config.yaml
d_model: 256
head_dim: 128
d_mlp: 1536
rope_base: 10000.0
rope_fraction: 1.0
qk_norm: true
bias: "none"
lr: 0.0148
lr_head: 0.00579
final_lr_fraction: 0.0
seq_len: 256
doc_mask: true
MLP neurons of a small language model. Each row is named by its layer, matrix (up: input weights; down: output weights) and neuron, and shows model dimensions 144-239. Each number is 500 + 25 x the weight over its row's rms, rounded and kept within 0 to 999. Numbers have three digits each.
After each neuron's rows, "fires after" lists the tokens most often just before its 100 highest values on Wikipedia text that the model never trained on; "fires on" lists the tokens most often at its 100 highest values on Wikipedia text that the model never trained on.

L4.up244:513478507480485471537524503526513502493497521478514506485518506517495462515481505484478502450512549473502493453499468532497520490477523479463458507501540496472547491519472480529523472518484528545484488500480506531520494469503489478521506513543480472531501499508463527535499503490487479520
L4.down244:470545473517533531463478490499513508522519527513478515501526472455496509528493468522535483532515474529478490507471538502502525491471487495513497511513468490524507520523534504470466554474483465477502527527503490517517504480536520492494516474578497493548490506457488500475478502488473436530
fires after: " |", "ual", "O"
fires on: " ", "ification", "ther", " career", "wards"

L4.up18:483500521499477458510466475505524546534517500493498524499495478494511476483476531547525549498490502487502534513552515533461510515511517530495488482526426509490467504520520462494539505485468510507483508522507524438508494526520530477536508492494491511461510486453491541558495531514540484501
L4.down18:468514516465463501499512517520534489498486490534518503508433465498516523516474551534534486499497517524531501485504535460521518504482527437472512536521501508519498500480504496537514443494489532499504538487472507474505516486445494473546469493504518483481492457476526491544476510484520517487
fires after: "0", "d", "8", "l", "9", "om"
fires on: "a", "6", "8", "9", "ale", "7"

L3.up379:529561521499479521547490541508509502497512511509516485526525448572488485496500507481509521481502504506509484541461477481477442482510497452532491504482521468548460489525516514511481498501483488477525493481445484510499515502484529468472506519494491480515495484502520500526444505434484491494
L3.down379:485470488479457507519500491494526473531496500528512504538478486477498514452524489530513515470496500517557522521506558483490515513495504475503503442432488449509502505507470493514523484490489462510479528514524500470481517527490508486445485521489507523530504490533517494529486484510498488524
fires after: " s", " S", " P", " qu", "p", "S"
fires on: "er", "ac", "ou", "ad", "out", "y"

L4.up239:481505509539521534485473514492483528540509523500478520488498508512509517513547479525470514501482488491462442461446522483526445456493527493527476548503490468486503466465534469505497519493528473504491489471466503490475497511516487493548486499521509511496514473517473457517511481515512475494
L4.down239:517473455525518476459470518485540491494520523537527498475485522524459516513509493503553537511512457509480496482538489509467501521504479504506499552485495499492482506542465488495512560511517497440510475531498501530455520490488484526497490502524485516511468481497497504460523474443521521531
fires after: "\n", ")\n"
fires on: "-"

L3.up450:492483453504489536479489517500468516447499463478581496446481456491483492524463492517471467460514500553523517504458491512525466506499507469484490528504516470476522530506548497529539496489473499521502517482524511524529493479523495471490527490465470500480495489508459485533534521495514502516
L3.down450:469478468484489493565536499458498485524511511518493488488479478533494493574507512498522494507489517479485511476501480505498544488472462477475476478513488499477484472480534483499478520482517501473530518513545486495511545526541516454494515511477486486504481436498495529507521479481524533522
fires after: " ", "E", " E", " e", " ent", "On"
fires on: " ", "ar", "it", "1", "2", "6"

L7.up708:517518488536454536506425518478504483520540466461461483467472488525495477512487447495481490494509511539514481496522547513531493516532498516489445507489480458487443487532498537513502498465507478508489525528562498510497511517511512446483486535496504559499538514485526470507506505473515490481
L7.down708:477513488532483487496514536498526494547482496485489484453490460512546528539477500506501478503509505505515525505474492486490492515436564485494424495471487505517483472478454509455489475507486533517510474478531523508538500515527540505527488504520503551507493529499534501488547510492468478485
fires after: " |", "0", " —", " ", ";"
fires on: " ", " |"

L7.up988:518455500559522465500517519524524444544532498459472481491506518525489536500531466513504503514546521479477505518529510519473505503522494490447491485493469518504496486531519526503503509515485501495497492498502538517520469547519473573527526474517502537501459475551513533516542509511493533487
L7.down988:520503525531507489509485516455506521469523523495452475537483503492535494510530504485493518484522504562481508492541489520499545563455461534460520494488483439514547506487505509474454501494520511495484500528491468454489500526469487535503494473514488496479524483546522502493526523501524525487
fires after: ",", " of", " and", " in", " by", " with"
fires on: " M"

L7.up233:513489512508483544538503461501483517467484510542461498517500557517476516496457490458557518518493488496518477478502498541455491495475476468495527537496533492463434520523530451491516496516465482480477505495534474504520511497540487484485517500552454477488514449527496473476485515480484516476
L7.down233:494529538482504482547497506507527548519493492475492476503437492487496490487528494483506483508488469505474474512545458472499460525516516454508521502497515476486509528517534474464527481522460499495460523492514478536504513490486468530521471482504480499499465440494497528486526513518523534503
fires after: " and", " with", " by", " of", " to", "ot"
fires on: " his", " and", "’", " their", "able"

L3.up672:519463494487492523482481548525530533555492511514450505521492549570491462502500518525490492510513491524484476494503462488465489489521470458481519536502501507493467500531477482546543477475493511497487511544505494464548494493504496525526499500539545504535488507512486506557495491479492543495
L3.down672:463514474519474474492485544500567538492498475514470494528477492530489502484518533524480515504477509485462464501520492503518508525474457516489463500473506505496455479521479516484509518509504462495501454501462541496477490516550487500478476481516526506458527519476515538509488449513505513469
fires after: " s", " S", " Is", " p", "p", " G"
fires on: "i", "at", "a", "id", "out", "ab"

L3.up977:507519542506543469512499491494474506486517472528500446524473494513518495499522513487510492464545494486518525511472448468485510461556482528458530506465524530538520539504542500508494482571504508480490546486498485527469462499494468465474493484518550515482540548529494506467524510483500497497
L3.down977:484519542470487501534491502485469508497497497532501515474544453526511514479469530486510452510490521505521536503497478451532533494487548524463478489471548525504484540495525496482455517461496481512477528499477510499468519477514469521485467480502504521535521540499440488489464487479487465497
fires after: "k", " t", "ou", " K", " T"
fires on: "ap", "ey", "rom", "ther", "em"

L3.up1352:533498563497483501508470520515542486494527488496514537524490506533524506498452466506510518498510537506498482497456453490471504500524492486452540505530502531478480519489471493543504483544528511492494512521459485472490573518518539480515527554538489522487495563529515490513484507479485484544
L3.down1352:459484536521490546506475505517481530539520482508505495527490481524565484519495528521526477503483491455448510511510511499508530484507434466499469480516470489490464449467498486472552482475475474498504518516487547433485514552503519486478501463506513539511509502498493473481509499519500449514
fires after: " s", " S", " m", " M", " F"
fires on: "ur", "ou", "q", "is", "ud", "y"

L3.up457:496457515490485464483456529474495474525532453484521493505521510488529473483509461557505492507532555481539500474522471553515519513506517506490498510463495506490507499490518488481503483521467500509502533481481487457463523504499511473522502552510492554486487485503492486520509472501490514522
L3.down457:545440461519506518503476487457522492495516494548445560527477518514543532535505519501496475514474489504446508452492473496506500453534522508489514459499490517498493472504478520485487515505488560538505481492519513513500501509474481521479502508498454548501544506448494510553528513507557493513
fires after: "-", "ased", "at", "ate", " s", "oc"
fires on: ":", "ound", "in", "19", "ent", "ument"

L4.up1222:531511517517535486487487518509531506536533503540529508521523471504492509486488451514474513482478475521544468524504506542448496512544479498511514523509510502492491514510485530520497495510520482460531486527507513507471500514511516431515504428484509495502500540540492463509490475510505497530
L4.down1222:520465507512516495478530551504533449467505472484505507475541491534539489464499503483464487536473531493464517522492511531464522479513525428521497483496475501488478535486510495470514557498543478476487461495499465493514485514502513477489474509480496468521445526495516509467516502467533510490
fires after: "\n", ")\n"
fires on: "-", "ur", "|", "z"

L3.up1016:527501466497504483527488504463478486469544495493523445498509483504477507514482478425505510468503477492451505498509503484502484464518461512531513519503483520479486524497468531519462489520503507498503473531500499481526488484519490497485490503450512491498524534529498497506513508519440521501
L3.down1016:508459499471473528521465501480474506510492528479483462492526487489498483517486484490506519509471544522493496495513502511457483458490525466497502444471528509443471529478497528542529482494501485459495493502504521494495474458523477533533507477572479469474483506491523510509516503500538460509
fires after: "-", " ", "ed", ":", " by", " made"
fires on: "0", ":", "2", "1", " his"

L5.up1258:513498499535470485493502492510522468470493497473508495471489481529503528502547473486442476471520459529490545492497460473469488482497500499493492474492520530489512533526502511486523498495443530520504445486591511508523480529540521527494471497506498499524516529508475513492522497506494520512
L5.down1258:476554469480470511565487470506485535495468445474468516502457502452531502511482508522510483489524501492510483484490486473536475532479454490512485469506507490476530497489487491467523515523513520438555480479518463531560467499521516476484440541545466487535451491513472506476459498502512511465
fires after: ",", " ", " and", "ol"
fires on: " ", "1", "2", " single"

L3.up753:493529533491521518522460486531515495492495513511469539516477527505471508532492573526483458504501496491491491545515461488561471462524524527492490479504493501543507492492478522565499544507463504491498523480473483485560538506511511486488537512516540530550466488480506462490474488471529498464
L3.down753:490473507488527537522522474508490524501515485493506483527510472455515534457467565496447481540540558460494506498517483471486497536471500463513466478514483513566481550496487513499490530524494517542515493493520507506516484520490514458479439519535456509519476523495471494492511502499517481465
fires after: " c", " pro", " C", "c", " r", " resp"
fires on: "is", " War", "as", "aus", "s", "ble"

L4.up1119:496534530526460519544477517505494491489523538506528499502472542463481464507489478511516517499514536518460480535503559551489432466469470530501509451477500507471476468490531480447490484529525484543522476487530486496512546508482501532478519470534508468501551481482535474486512541508455556466
L4.down1119:478476484466511513530521496450494509551532535488513502521493473447493526522501511517516524552493506471485481499544469524504545462478497521593448487492512516498464460497467503564516460522464490481502532461484483517530501514533511504518486499550483534521469494479480488466514511534534509501
fires after: " by", " with", " for", " and", ".", " led"
fires on: " the", " The", "."

L4.up212:564510521507481538482505530440501502514508512523501480548536494541522475447479532464503505522484486516499534509513467512488523476495519487501545487540494557477515479467600466516473531482486519473514469506524521483494500494512516497487486517472512535433508447488458500478496486517497509531
L4.down212:534472485521480537485454526523505501472495524479540464458503491525489472510522478499513486489544518503510563480507502509509474501486520513493501514500502537509508517515539523483478550518480506478552503529500498486484465532486503485487436464492510494509510509523478522519519548525516510472
fires after: " At", " Har", "r", " Bar", "or", " Ar"
fires on: "l", "n", "v", "ch", "ce"

L3.up863:510443532509542497533527530518513475499502495491475554505541502501485509498498507576495479515458511526513496525521474501511537498452486491534514529509519500469458536494496499535465504481473492477500482527480500475503500528511474482457527494501479510520509510525493474509440487504512495539
L3.down863:506499510519479544508502517497478494486533462502514493550527503526465475528481497574559481491490473484461512459463512521505472500454476479482476429482512493498472544501479487514488457516466460512504479477471467482502527489487479509476498480492517489505557509544554521506513546471514467542
fires after: " T", " |", " C", "T", "u"
fires on: "y", " +", "ur", "if", "x"

L3.up1125:513495474553510492516461512498480493504505466562542503521460500479540489524514488479500481490540508488523491516527505441456483481502461523576518557500503505444513509494504536570498488482477521501490462536525504499541469525514532547505537485482491514526520519509458481496469493514480513500
L3.down1125:485507521521509496498457527488457479484467459505472518476469471509475516524471515528482470469520506510492508459494509496474528489449508496499488506521509480495519474471445463505520492514519456511491500479486439507500514514491507515489500504512512496505523476557528492517478491510550513500
fires after: ".", "8", " "
fires on: "5", "7", "8", "2", "9", "6"

L3.up367:521544507467522495491485497540504502496460520454486460505473520521490527510456524495545528520518544476483499503507465496527498510520489471503548457474510493476457533528532495477529544485513481521505494428504519471515482507497509508474530460514534507542464471526507484495526528512504509542
L3.down367:496540516462500492494501531484453499473498503509496470517509514506526541452448498502489473467515512519484486473552528515492540509502527500511526475513477452491497485485498434521528516501554494478498590498510478484460507511508506552463508484498510501471517502475429542538469490526517501493
fires after: " p", " T", " sh", " ", " t", " P"
fires on: "o", "ut", "w", "ould", "and"

L5.up660:489498515532506544491511517477522511478475523461493472451478475516533457523441483538516505537463511504477514501506445519508506541523507536518498543480494503517531497473560469507490498475495504519504499531506508455516433537477536508519484496508498521486535462497496502486502563491487493510
L5.down660:520540554460526499488462434461495494475489467506494435484554481501496479477506506519503497506544474493498526502490500493520462515516511497490469488490470489508558484493507508519513486490544488480503505468581475484508474538501467527494463508520507487563516475519486499503498538543536525468
fires after: " ", " the", " and"
fires on: " |", " h", " l", " gu"

L3.up1369:489528516501506541484490484518500471530482505497486530500483536504563479516459512544522490476531496554497492501524467515482458505479509491505508502485528476544508538554565479489479516502527506502492483498505527512454477487499525456500526472502499499504514515474489518470443459485508486547
L3.down1369:497485523464497561526489514433488506429490542474449496494515531538499451504539485518508498497514493554499507508547482498517496533508509507520470499496512424487496506504440474455509510540543487484501520505552472494458524481472514526509486480497522507500522485449479545510490484514546488534
fires after: "at", " in", " D", " s", " d", ")\n"
fires on: "he", "en", "j", "-", "b", "oc"

L3.up749:513491518471503507458473532544477496462489496527521505518458483477490503507523545529524487496492510444524510502554496476502521471512555531493494473454492513485509485520501509491498463484471509518478507482498544485513487454479512458544452506530495471532544508502498513502499489494492514512
L3.down749:518483549458504515504514509521480468467462464503484492478510512455500486514511541495496534558448540514504557541534506505478494512479487546451517471494509493539534471479522513525467522483505468501509545450519472489504501514497503499519504497513468518501541512495504523468476522511493458540
fires after: "k", " c", " p", " Sup", " s", " b"
fires on: "ill", "ell", "y", "ower", "er", "ey"

L5.up107:501488483475461521463517505479524513503526481521547500539499509511492520542495477536491521466491510495495529516543544490486546538532505533510497519513507506550494495490487527500487483434477501497534560489503559499520491520472498505510475492472521514488482505480524569462486509538545523502
L5.down107:523510488467499531500556497489502490520485526542513521456510459502513462521479517473460499505488505517434472502470515523484517493498461501459544527524537519514529478442440483536474480488468547485541516491540521549508496517502520522502517536517486471482477454507471518449529528505521538511
fires after: " Town", "|", " g", " P", " No", " D"
fires on: "s", "ames", "os", " Party", ".", " p"

L3.up670:497532538496508564480505534516466460480536510521497500510497466486506527528522495468462513512523514532490523525548456519458529514548459476509507477460514493492495475532462526507498520459466512508504476483507479514515446494496507452533513523525506530526518526541521535498492509487494517486
L3.down670:497507526465511506499458495495514527504486485562518441518545462447510489482520492527492547463515479492507525512523500464514519472445509513508494499487503456500533480518498564480468495471474482500464457461454510474486550487492444512499508483499531549531492483482490501486506529507512509495
fires after: " c", " M", " C", " p", "c", " m"
fires on: "y", "ell", "ole", "ac", " out", "ack"

L4.up1391:484506484557489531504477500538531498525512485482472494536505492526513501493546492484461490497506504439498504507536485480464488436501466485508505489525479505537527527486519509546547446522501483496462477518512493532506484499498462536467475507470468483474480496556476515522460498475502465486
L4.down1391:481464504486505527496509504505490473489476457466526493465465517547483480481496531506503515554495480504463478418436458490467537498487519504502486481525521492491521538467478479546523489496515471507550485499474461485504483521443500500452471493530504513569537452510528518486482503495535500493
fires after: "."
fires on: "9", "4", "8", "1", "6", "3"

L4.up788:541487469499493543493510455540525510522508507462502487468479521512506529485508489462504534509506461462455496522532531518469526466511518495445481495471519491461495499526489525505498510506493473538466475493502502536552446506503507496479468492527487497437504529519499510513482499474489531480
L4.down788:493493471470541495511481501504503500478495489494492514459535470500507469467502507466493535525494490493472483430452489464501481548538513560469500518503455483449485520492506491503464511471477500499492485528487502515507511520542476495503495500543534524537477529503491532496485497500508463480
fires after: " O", " H", " A", " She", " I", "z"
fires on: "ri", "ly", "us", "et", "ks"

L4.up1390:496461507502473530487523480518538488519514503452503473470504507521519483507497475456517477476522502519501464528495565516509456515505517507475499508477544498541467517503488526467501514492490515480534453498531510456500500495502513507478540494482521511505524509487497509508490541457512533521
L4.down1390:495473503491514541533482528501466542513489517459511516439467489452512530508479517502500504490508471516522468471480492489476522520524505520487478503511462450499508512489511517518534500535508500502517525462504493475520525491512489528489506529558476488538518510483540499482455503491505524508
fires after: " ", "|", " Gl", " |", "-"
fires on: " |", "ec", " Spec", "ad", " T"

L3.up637:521528519529501514455548511503494507465504511548479528516476486513492549487499537491497493473527496516509479494529518468508530501507497539460535503485528516511498527503466480526504469498508488530488479468508476542512487505530475535533518475461445512562524561486494496474504476474478489447
L3.down637:457507495522468486528495497495493533498495469507465511503520563446469515478534495495506548484519505489510553497496431490505499497491509523506480543462539494457453475497520496504475464487520520497524540445489459476503495488506496491504544504487467545512488507451488514492514466499491507526
fires after: "A", " K", "ock", " k", " a", "ound"
fires on: "F", "es", "ing", "pe", "ings"

L3.up996:522451519491473522513437466533505542517492481523484524503526521529460467474485480459530508524480492518509484483457473503499508525490533494504553535482514536528489476495526473497482476514476492451505493515538489491502510516518527500456496464499515504496528512478507528485455487507544492517
L3.down996:512531481515480422516499454553495518529493485470485539498532433478499522516478519492481526498506460506498502538475465454461499511498478528476495466516489505491481470542525533500495489488483486496517454501477490485491482535483519534496509501501484484509504503543531460485478524485485479457
fires after: " S", "s", " s", " D", " B", " G"
fires on: "q", "z", "j", "qu", "ó"

L3.up91:519468508508522492555465503541524442471524465484487483514499547498454490462521468536522520489508484503499491506484503496526539498513479492505519467495540522518514535486487469511509462470504480488514506514521468493470520524495464502486463458505497475538500484522505561474482511526514506524
L3.down91:530523486496497540533526513529537487520476489521486484524464516495487498513487467522489485492515507459484513478536516501496498536484496509505548471512512487437494469462475501492522542479484499499519502475523482486470512480461505485470462430477494529513571481480489506501512531527480499515
fires after: " T", " |", " P", " C", " Gre"
fires on: "y", "im", " —", "%", "g", "os"

L5.up40:483534520498539474493469527512499451493510496497501561529511480524486470461484521524494501543549500528534485501543484510433441494516508537452525521496541468520510544504494522516496511483514565469538488515548516505488468493460486452483524465535475490483486523538496518456450459521519504507
L5.down40:489473518456556512500527509483516490480497493512480506535561515514494501480490517556457458493506500496469495455526505499474534430484532527554514523508501461521506501517489505506510498443506481516474509494513491506512525449495474510558498521494541524516513522513521478493471504497494504500
fires after: ",", ")\n", "\n", " S", "),", " M"
fires on: " and", "-", " or", " inter", "ap"

L4.up1198:495480446508527463487473508480524524471508520519486467464493478515464500521489489450489504509470503495456541518502484507516501490538474475509512493515484504478485541513504477509474486520489517496482483501514531476495462524522517462499486539510433490490480526494501478524514469426477503474
L4.down1198:469467486513486494481504508482509459496471472521489493466521530534478526514505493443496533500506542473500490504553506492469549525494536495487492482495483465489513524471490458507537492456505500478513501486498497508523471502513457559526527533545453427474457479488494488488544544481498467512
fires after: " ", "-", "ate", ":", " made"
fires on: "0", " in", " his", " ", "2", " |"

L7.up236:514518495483529462494471516527508536506499531524513477497473516555481488513530489517522563529507491470470500474488446487519452525481463499522506505552512469527511524527512501490497519510425558497502487503499517525463455444497469514515489506505511524512509470490511534492495500497517538490
L7.down236:530499496474528460504489520525474451501496490533514505542502523458467505527549483485471486497484498456538495504508495495489542493541531518485508503464485502479444497515448474552537528518501521527508532501511496475492476512489464527493532525504474514487521463472470476471496450557464494522
fires after: "\n", " M", "omen", "en", "resident", " player"
fires on: "'s", " ", "-", "'", "s", "’"

L7.up1298:456515459524536484491471486508540519496511563513506518490489477490493483516526508521516552517509495532496461421472500495499455490493521553505486486486510498523467536506551509452513533524485462530498494510482519534486485445553480514515471529492477489490482494494504515436471513470473486504
L7.down1298:482477479510486493468476536485521481473450516482507504501513497473466467499494500512511523530516493525504517482527519509498534470535493491501514495513514492508525501518490485502501480481535527464473536508523496476518496489487511468511489538456573540453524485440480505502472435553537505482
fires after: " a", "\n", " de", ")\n", " |"
fires on: "-", " ", "g", "-y"

L5.up672:514496512497529521509506478518474459461478538512482520507462512550501536531490497497464542497513480521479482447473488480553474518495547509475479478507546465518523477489512469517531515488526525519537487491496512533549467456529475499505511523505480521505538488488535499565500523477490514509
L5.down672:435547494473500497520495491480511503523491531498472562504525464555527462540490531495486505485501526466514495486499472519485480488524521548496550470522487514529490498504538489494515493509494484490487465467499537519502479479522488512505534551534533531497548540526447451516504484491535510558
fires after: " |"
fires on: " ", "ly", "up", "ily"

L7.up1381:505457485501460495486510504497514476481488509471508550487502510498523500494492496495529537473516476577493517509500521535513512487515516494514512523499503543523513507503487472467473509490495479487481508469474529488475497529496478474481533502464535509486539494471482495505513482513498504511
L7.down1381:512440535521476511468455540509513527509499477499491517530523507504575509518512494481509504471488493483514507497489462500485512545502497491472513504533491513505506536506491504457485529503528508531503529453444531506501470507499470489500496491457528552501476489531500520530468499453486449530
fires after: " d", " D", " P", "out", " S", " a"
fires on: "en", "und", "he", "est", "ur", "os"

L5.up562:511475464481480476477517487522506492490487502471498499510465534517442544476495534515528472486485534500485485480538467449482471512497471500527492526535508531488526475504456491516497520498496478448506500530477520477515510513544482538473451507537527506520539543483480574525498465489486505454
L5.down562:497490538505498512521503560527494474517494510493511553477505554493509531468529529494554501513499530521479503537516448503513508536465481519475486461500511511507505544534519458491502529481493497475473502478534509509474478495481462491467483470519468453506497517509481495491476522482472489465
fires after: " prot", " Is", "p", "f", " G", " in"
fires on: "ed", "ect", "ab", "ib", "m"

L7.up580:484492503505496490480479474516518526511490498523470528490529503517497488474467524533497492489478490512510522544501504505465513490517500485512519515504447546518492451478533525493529522478478482467531517526501512480472451500475508471510523461458548482506507521490465529537526445505457472478
L7.down580:490478476471506515475475479473509517519498560508437495471478526561534498515463508519490534506510490490526526485462501512459530512434535480522480499465508500519485536461479501484571499536536510494527512478523535497499465488475518502514491484494496477510480504499520512489539475520477490467
fires after: " |\n"
fires on: "|", "-"

L5.up406:534451504519503495489516486479529473511493531466514483545510491540500481502523487457497497508535558515478508490513557496497522479464499519517507520459526477531494473581498495501527521494490477473531459503486502506493522486513495499492469516502493506490457545553505478557475519523491541535
L5.down406:469438504510510501489513494502480449494510496484511479497530483565508527496489503511533506485513498510480467474492477492514497483481475473529473477497503500538502464498532473487509516526490491483485489505482521524465516545459486500466540510527506488505487504515526484506506497547483497457
fires after: " the", " in", " of", " and"
fires on: " P", " C", " M", " Pl", " A"

L3.up795:483503495490460479523459535492481481512481522503518497488462519475491511479515504491495546501489509536500475512512572478497498480480494445491508514540475466480562551504503489532472539513518437486527517487460518532500482499497470495471537522486486468511508563494537488498482495552543483484
L3.down795:462484489500471533468518500503472491540488495475477485458529527498497484482555505487509518490525523497503524492518513564533487524523494515480507497467452519522501513449483483530466512471478481478537477514513512465507534520498552511490469517542507508509464489538519513504507530532532514505
fires after: " w", " e", "he", " p", "rid"
fires on: "ast", "ge", "ark", " north", "ater", "est"

L4.up689:528493495525491446499506514467519464523480466517482511522490490488487463481508513479557480472555467531487468478530486460506491503548534506481522499509468535466507469486490512500528505520504529503484475483472505509522558501491490498499477494502498509505452510490474475526465498513494495485
L4.down689:484482543530457491525495546506469463520508474509551463492492519486540505472526522529473485517493521490521500480524530487480471514572501474537469496458501571454489525531535525474534492498494500502517507500497476488472495482490491465482506534540519450511478544533474453450493484501494455527
fires after: "z", "r", " tr", " an", " An"
fires on: "er", "is", "in", "he", "ne"

L4.up1199:506483496499477496486441474492525513523490484494455536467494541503523539470514515499514492522532518536533485553480519520514474514503489528485508525476521550508546497550505504469536519468510467510518491486487522497498450471502496534526483472523496479486520452505505492508510501512474507550
L4.down1199:501549484498488556531472488541456540488482529524461525532470509555502486486501524529497464518526516491565539522528481464517469502488509530457447497491513515485501482519486533523514493485545513497498494455525507505489513509509450477515530519537528495501558474501482520522494513496522484532
fires after: " S", " L", " H", " R", "al", "r"
fires on: ".", "ph", "u", "ann", "enn", "z"

L4.up257:454520553548530496495508485488527464528491496516510490502487493445531465512511502509476531463482460499514523500502515486457508519465471516502501528511467542504518519500520480498542458437492510513531478526517504456535500510521480464489495525500488490499527490519466520539510473494500503452
L4.down257:515473505511516505495468492503453539500532479501478459523489496546483510539569521500550525498527511465460514446450521544496510475458480461526505499520522483463529516498502508556513535477490452507511505478473490518501520513480510488501490487506517536528522477511545467513489484536488501518
fires after: ".", " ", "0"
fires on: "8", "9", "7", "3", "6", "1"

L5.up1107:529542546517554511473535516467465511469541464500482529484512460407507510524526505499517472429473524459513482544493492522518473491495482514492515503528515504472519515487480526499489501471468531503479508506492476468488540514453509520492503489493503506513472483474532548494481474463494508511
L5.down1107:510562510521492537470516574506494494532474501468472504503490522489493469494537473495510449553487518440491557472481497475482508505483527515473502533463528471509529479505466488485515517502505491498473487492461472540474509473535509413491539482480520503513477504498501471500528519496490489502
fires after: " V", "-", " M", " v", " Br", ".\n\n"
fires on: "ac", "an", " St", "==", "ad"

L3.up11:433500536504532458489542485499496517522497528545531484496495475527476529499472499485481489485503484497484496471565496532489576514504559451479487536505530507496494525538480481460480530509524431523509510534455519498546520464520504501493496505524552481499459510517498527488475514515487446496
L3.down11:462525521510525526544501475464507500457451551470519469515492542533535499465483491471484498484479480469502493478542500504497480504481537495460512507507539522498482493525502548512513478478509546506503501474502513508497481486527496497520491450506513512514478494477543469492510537574509538446
fires after: " comp", " A", " rec", "p", "f", " The"
fires on: "ut", "os", "og", "at", "oc"

L3.up542:508500508491481500518548525519504486525500581533534497484503438516467488518482534517524471488459489490497512540521471481513529493539549476512531475509478506520516528509488498510504470489479480501520515475527501479523500522499541503520567557447488529518482546504512470449521461539535483532
L3.down542:528501519491504498498508537506502529479484504489551479542503477474513473514513509551528493545530481490499454555465524529527477520484544516473496521497514482488531532500481493504491530508551500521541468506511470438507485517472508489549525588494503457506531525456485476514567508508496490514
fires after: " re", " K", " disc", " t", " m"
fires on: "n", "ve", "over", "ument", "ent", "ourn"